{"n_head": 6, "n_kv_head": 1, "d_mlp": 768, "positions": "rope", "rope_base": 13000.0, "parallel_block": true, "init_std_down": 0.00953, "lr_mult_o": 0.641, "decay_fraction": 0.831, "decay_shape": "linear", "batch_tokens": [8192, 16384, 24576], "seq_len": 1024}
MLP neurons of a small language model. Each row is named by its layer, matrix (up: input weights) and neuron, and shows model dimensions 64-127. Each number is 50 + 15 x the weight over its row's rms, rounded and kept within 0 to 99.
Before each neuron's rows, "fires on" lists the tokens most often at its 100 highest values on Wikipedia text that the model never trained on; "fires after" lists the tokens most often just before its 100 highest values on Wikipedia text that the model never trained on. A number after a token or word is its count.

fires on: "D" 40, "M" 36, "ff" 8, "-" 5, "th" 4, "\n" 4
fires after: "\n" 52, " \"" 12, "==" 8, " su" 8, "===" 7, " " 4
L7.up346:75 64 39 45 75 45 58 47 48 59 75 31 58 52 48 44 61 68 60 50 53 51 58 46 64 47 43 44 38 53 68 59 58 55 57 42 36 09 62 72 37 32 56 52 17 36 42 15 57 41 44 51 26 45 29 37 51 64 50 23 87 30 91 47

fires on: "==" 70, "===" 4, "ative" 4
fires after: "\n" 69, "′" 10
L2.up444:37 58 46 36 55 60 27 50 64 83 45 48 38 83 21 66 46 42 78 54 68 48 37 57 22 34 46 20 38 84 40 43 68 37 29 49 63 53 68 68 63 38 61 53 48 89 81 37 41 51 26 35 58 57 51 51 55 39 63 63 42 46 46 29

fires on: "l" 32, "pen" 10, "ter" 9, "er" 7, "or" 6, "f" 5
fires after: "A" 22, " O" 21, "U" 8, " V" 8, "O" 7, "L" 6
L4.up392:50 73 63 29 39 53 66 49 59 50 64 40 25 70 62 57 60 37 71 26 39 44 46 41 55 18 68 41 54 89 49 50 62 57 29 68 21 39 54 45 42 23 59 46 48 74 61 58 44 52 57 38 49 59 77 53 53 52 49 55 69 44 57 38

fires on: "s" 60, "t" 9, " E" 9, "'" 5, "p" 4
fires after: " con" 39, " " 24, " Con" 6, " re" 5
L9.up419:79 50 46 52 36 42 59 79 53 62 44 32 48 61 43 38 49 59 45 62 32 58 44 58 59 50 60 66 66 61 50 41 48 79 59 37 71 50 44 92 61 34 61 64 35 58 70 62 76 55 71 47 21 67 30 58 27 45 36 53 56 44 73 56

fires on: "e" 28, "air" 16, " to" 16, "com" 6, "s" 5
fires after: " " 62, "al" 4
L10.up20:49 59 39 70 65 16 76 47 60 58 77 43 40 53 26 51 11 33 61 54 25 43 52 39 67 43 61 34 66 60 44 70 73 50 52 39 40 41 62 78 00 56 35 79 35 37 38 48 49 71 46 53 71 41 56 36 26 32 58 48 40 51 86 38

fires on: "\n" 90, "," 5
fires after: "\n" 90
L9.up389:76 31 22 27 50 59 62 70 48 43 50 23 43 39 42 60 71 56 79 50 53 48 72 54 59 42 51 68 41 61 75 51 75 47 51 77 23 51 75 67 40 21 58 51 66 45 75 29 73 52 45 57 47 64 56 34 32 31 52 49 63 40 35 44

fires on: "ab" 28, "p" 22, "per" 13, "ff" 13, " fa" 12, "mb" 5
fires after: " su" 28, " " 22, "-" 11, " co" 10, " un" 4
L4.up218:64 62 44 34 99 34 57 46 37 73 61 39 80 61 30 19 50 61 45 55 50 56 60 63 57 23 40 48 54 68 71 67 49 22 36 59 28 31 69 57 43 43 42 54 45 60 59 26 47 38 54 41 63 37 57 60 46 44 37 46 80 68 46 56

fires on: "e" 36, "i" 20, "en" 16, "u" 12, "2" 4, "re" 4
fires after: " G" 48, " Y" 15, " " 12, " F" 5, "." 4
L7.up586:25 37 32 42 53 50 58 31 63 61 61 48 35 53 37 74 52 44 42 55 31 56 43 55 46 42 66 46 78 49 55 73 62 78 26 55 30 78 60 45 27 41 51 76 32 44 53 41 45 51 52 11 54 58 67 51 35 74 72 62 80 51 48 34

fires on: "\n" 50, "." 20, " which" 6, " She" 5, "|" 5, "," 4
fires after: "\n" 54, "," 6, "\"" 6, "." 5
L9.up66:63 52 59 34 42 49 72 57 31 43 29 34 46 44 32 54 61 69 48 41 67 48 69 35 85 41 59 64 67 67 42 54 48 41 47 43 20 30 43 48 58 40 76 57 54 57 41 66 57 53 52 18 32 64 69 37 08 61 65 69 60 21 39 50

fires on: "y" 26, " the" 10, "w" 7, "in" 7, " a" 7
fires after: " V" 13, " pa" 12, " Pla" 8, " Ca" 7, " under" 7, " on" 7
L7.up416:42 47 24 56 38 80 52 58 40 47 66 40 53 39 54 48 59 33 60 23 55 48 52 40 53 37 71 80 38 56 30 69 55 64 38 59 49 55 36 47 23 28 53 36 41 66 77 59 62 17 26 43 56 59 41 42 41 50 59 52 72 72 35 16

fires on: "s" 36, "art" 23, "w" 18, "e" 15, "m" 4
fires after: " " 44, "-" 17, " (" 15, " sub" 6
L2.up28:69 48 50 30 53 54 72 52 77 66 56 43 59 75 67 34 52 61 41 36 20 62 44 48 46 40 46 76 58 63 65 47 45 69 48 58 67 17 62 78 38 58 68 50 49 50 55 51 94 53 49 36 59 53 64 72 65 74 44 43 79 62 75 45

fires on: " " 42, "s" 38, "e" 4, " st" 4
fires after: " " 40, " a" 14, " was" 9, " re" 7, " not" 4
L9.up745:63 36 42 29 36 69 76 51 78 68 53 26 59 59 46 30 62 43 35 37 53 54 61 44 41 49 37 67 57 56 74 59 60 40 36 52 66 46 69 78 36 37 41 81 32 54 53 66 53 23 68 52 18 82 58 67 26 68 67 61 61 62 74 43

fires on: "n" 26, " " 20, "s" 12, "e" 8, " p" 8, "en" 7
fires after: " " 62, "y" 8, " can" 4, " not" 4
L9.up646:33 31 42 34 41 48 66 36 66 48 46 41 62 66 26 37 46 58 41 27 43 38 74 61 61 33 54 44 67 50 61 51 60 76 26 68 33 76 39 79 18 55 36 76 40 61 40 42 48 74 58 42 45 51 56 73 43 58 65 42 79 44 51 37

fires on: "\n" 40, " (" 7, "-" 6, ":" 5, " U" 4, "C" 4
fires after: "\n" 42, "′" 9, "T" 7, ")" 6, ":" 4
L4.up293:39 52 42 55 78 66 35 58 60 83 69 43 27 60 49 63 43 68 72 47 66 28 30 75 44 41 63 34 47 52 61 70 51 16 36 50 38 45 76 82 66 52 46 50 36 63 66 47 37 36 10 46 33 61 71 72 41 45 45 58 43 44 58 51

fires on: "re" 26, "or" 14, " for" 8, " a" 8, " United" 7
fires after: " the" 50, " The" 15, "The" 13, " Center" 4
L4.up573:64 58 38 62 68 59 42 46 47 38 67 42 44 66 53 66 53 41 86 30 74 41 63 65 37 17 54 51 43 74 54 53 65 61 52 61 55 22 34 73 50 17 57 74 30 75 53 38 52 26 26 58 46 66 19 42 63 48 34 47 44 52 37 73

fires on: "\n" 47, "\"" 22, "==" 18, ":" 5
fires after: "\n" 70, "." 8, " (" 6
L2.up99:54 54 49 51 53 62 52 40 72 77 38 56 49 63 32 76 48 61 66 42 52 25 55 60 10 39 61 27 48 73 31 63 54 44 30 55 72 32 49 52 50 54 61 82 63 73 69 23 55 66 38 48 43 37 45 43 41 41 91 52 51 41 36 07

fires on: "C" 26, "o" 17, "s" 14, "al" 8, "J" 6
fires after: " " 45, " (" 19, " re" 7, "\n" 7, "(" 6
L9.up288:59 36 52 67 63 41 58 46 55 61 61 35 38 55 52 25 53 45 59 52 52 21 54 74 44 50 36 43 37 53 61 54 50 49 24 54 85 40 63 59 45 44 39 61 42 58 51 68 69 11 61 56 34 69 37 65 58 15 55 44 34 68 75 33

fires on: "\n" 22, "F" 20, " ch" 11, "V" 6, " ex" 6
fires after: "\n" 36, " (" 23, "==" 4
L5.up701:82 67 54 53 87 36 88 47 21 61 41 34 36 40 31 31 74 50 50 53 35 65 58 65 53 25 59 66 77 65 60 57 55 47 46 55 39 11 31 65 36 31 54 49 38 42 44 40 50 49 36 50 34 24 50 45 27 48 53 69 57 46 47 58

fires on: "ju" 22, "en" 21, "ti" 7, "ov" 6, " Ju" 5, "ev" 5
fires after: " " 39, " re" 14, "n" 7, " |" 5
L10.up388:64 31 57 44 65 17 79 56 55 60 59 62 40 45 76 65 48 60 41 56 40 62 60 39 40 43 51 40 44 28 51 50 56 61 51 61 53 52 79 56 34 50 67 46 28 52 70 78 82 50 35 45 28 45 43 44 28 84 73 39 69 33 60 31

fires on: "==" 69, "\n" 23
fires after: "\n" 89
L2.up82:72 34 44 23 55 61 41 36 75 62 81 54 62 82 53 50 33 45 65 43 62 42 47 55 10 42 55 48 52 65 45 60 47 20 60 53 63 44 78 65 68 35 61 42 59 43 61 51 41 43 33 51 47 54 49 77 54 32 63 79 43 40 39 46

fires on: " re" 32, "k" 23, "e" 12, "n" 6, "ur" 6, "er" 5
fires after: " " 46, " the" 25, "s" 8, "-" 5, " S" 4
L7.up561:67 28 65 46 60 62 99 34 48 54 61 18 33 74 33 54 61 68 76 55 34 46 47 82 49 38 42 61 57 65 36 59 40 45 41 57 36 23 54 71 67 58 46 71 39 40 52 55 40 46 69 26 30 78 39 34 37 27 26 49 73 45 65 47

fires on: "al" 30, "en" 27, " of" 19, " |" 6, " " 4
fires after: " " 45, " G" 15, "y" 8, "." 5, "ology" 5, " V" 5
L7.up603:38 46 59 19 58 53 54 58 65 60 61 42 35 69 57 63 43 29 46 42 46 43 51 68 28 53 58 68 59 52 40 44 70 61 37 52 36 69 69 56 57 34 54 78 53 58 65 49 36 70 56 59 40 68 30 36 60 48 94 60 69 53 58 44

fires on: "===" 61, "-" 12, " ch" 9, " dis" 5, " " 4
fires after: "\n" 39, " co" 9, " was" 8, "s" 5, " his" 4
L4.up118:72 56 42 34 37 62 68 70 58 59 46 45 53 58 34 38 58 50 46 33 39 66 68 70 47 39 28 73 42 74 43 45 48 46 67 49 59 50 57 86 36 22 55 59 48 57 56 59 42 42 50 46 22 53 49 73 56 44 77 66 50 47 40 57

fires on: "mo" 26, "ur" 18, "p" 15, "th" 12, "|" 6, "up" 5
fires after: " a" 40, " co" 17, " pro" 6, "\n" 6, " A" 5, "com" 4
L4.up538:71 63 70 55 53 50 46 53 61 70 36 22 34 64 34 52 72 70 75 58 65 64 56 74 60 27 24 60 39 59 59 63 70 24 55 50 57 17 39 58 36 56 71 80 55 42 57 60 76 31 15 30 79 23 35 35 65 65 47 47 37 56 59 53

fires on: "re" 56, " re" 17, "er" 8, " be" 4, " Re" 4
fires after: " the" 36, "The" 10, " The" 9, "-" 5, " south" 5, " Lo" 4
L4.up388:62 38 25 55 47 35 61 51 59 54 38 47 33 74 58 81 54 42 75 45 51 45 64 61 25 26 49 47 55 50 55 61 36 61 24 54 51 17 55 64 59 69 44 48 38 68 48 57 58 53 51 41 59 79 21 47 42 51 41 54 47 67 58 49

fires on: "\n" 86, "." 4, "tion" 4
fires after: "\n" 86, "u" 4
L9.up671:83 34 53 23 61 42 46 30 62 49 55 60 29 39 30 61 57 48 35 39 47 29 68 32 75 35 68 78 79 84 41 43 43 42 68 80 36 72 54 49 42 45 82 59 72 50 57 40 57 55 74 41 51 50 54 60 41 66 79 75 73 29 31 52

fires on: "e" 37, "u" 22, "o" 12, "-" 6, "a" 5
fires after: "re" 31, " F" 28, " f" 9, "\n" 6, "f" 4, "le" 4
L4.up519:61 73 52 32 62 61 48 31 77 74 39 65 50 77 46 80 46 70 52 59 38 54 52 55 43 53 29 62 73 67 73 62 65 49 39 45 42 61 76 68 55 36 59 60 62 67 32 55 47 32 24 48 36 15 36 71 49 74 31 69 77 50 53 46

fires on: "\n" 88, "===" 10
fires after: "\n" 94
L2.up675:77 48 21 06 65 69 39 43 71 66 32 41 43 52 56 51 54 78 84 66 27 67 47 54 47 39 53 62 45 72 61 73 41 66 59 67 35 55 64 56 25 43 53 51 63 48 65 18 54 47 56 33 35 49 40 51 44 49 35 57 73 55 51 46

fires on: "o" 39, "s" 11, "ho" 11, "go" 10, "wa" 7, "ea" 6
fires after: "s" 23, " f" 21, " F" 17, "f" 11, "ft" 7, "e" 4
L4.up474:56 45 37 28 31 59 24 34 63 81 43 43 37 62 46 91 52 54 49 76 41 27 35 66 47 62 56 57 53 64 52 44 46 50 36 66 39 45 58 67 62 39 43 42 66 41 32 40 57 44 39 22 33 50 50 75 32 42 50 73 60 33 40 54

fires on: " re" 50, " " 28, "\n" 8, " ch" 6, " dis" 4
fires after: " was" 46, "==" 6, " were" 5, " a" 5
L4.up572:64 45 38 36 58 64 45 47 48 72 63 20 35 59 37 37 52 69 62 33 43 45 67 69 45 43 41 68 39 76 48 55 30 51 60 45 55 00 63 75 62 48 57 54 65 51 47 40 55 40 61 58 34 47 45 56 51 70 45 78 56 44 28 49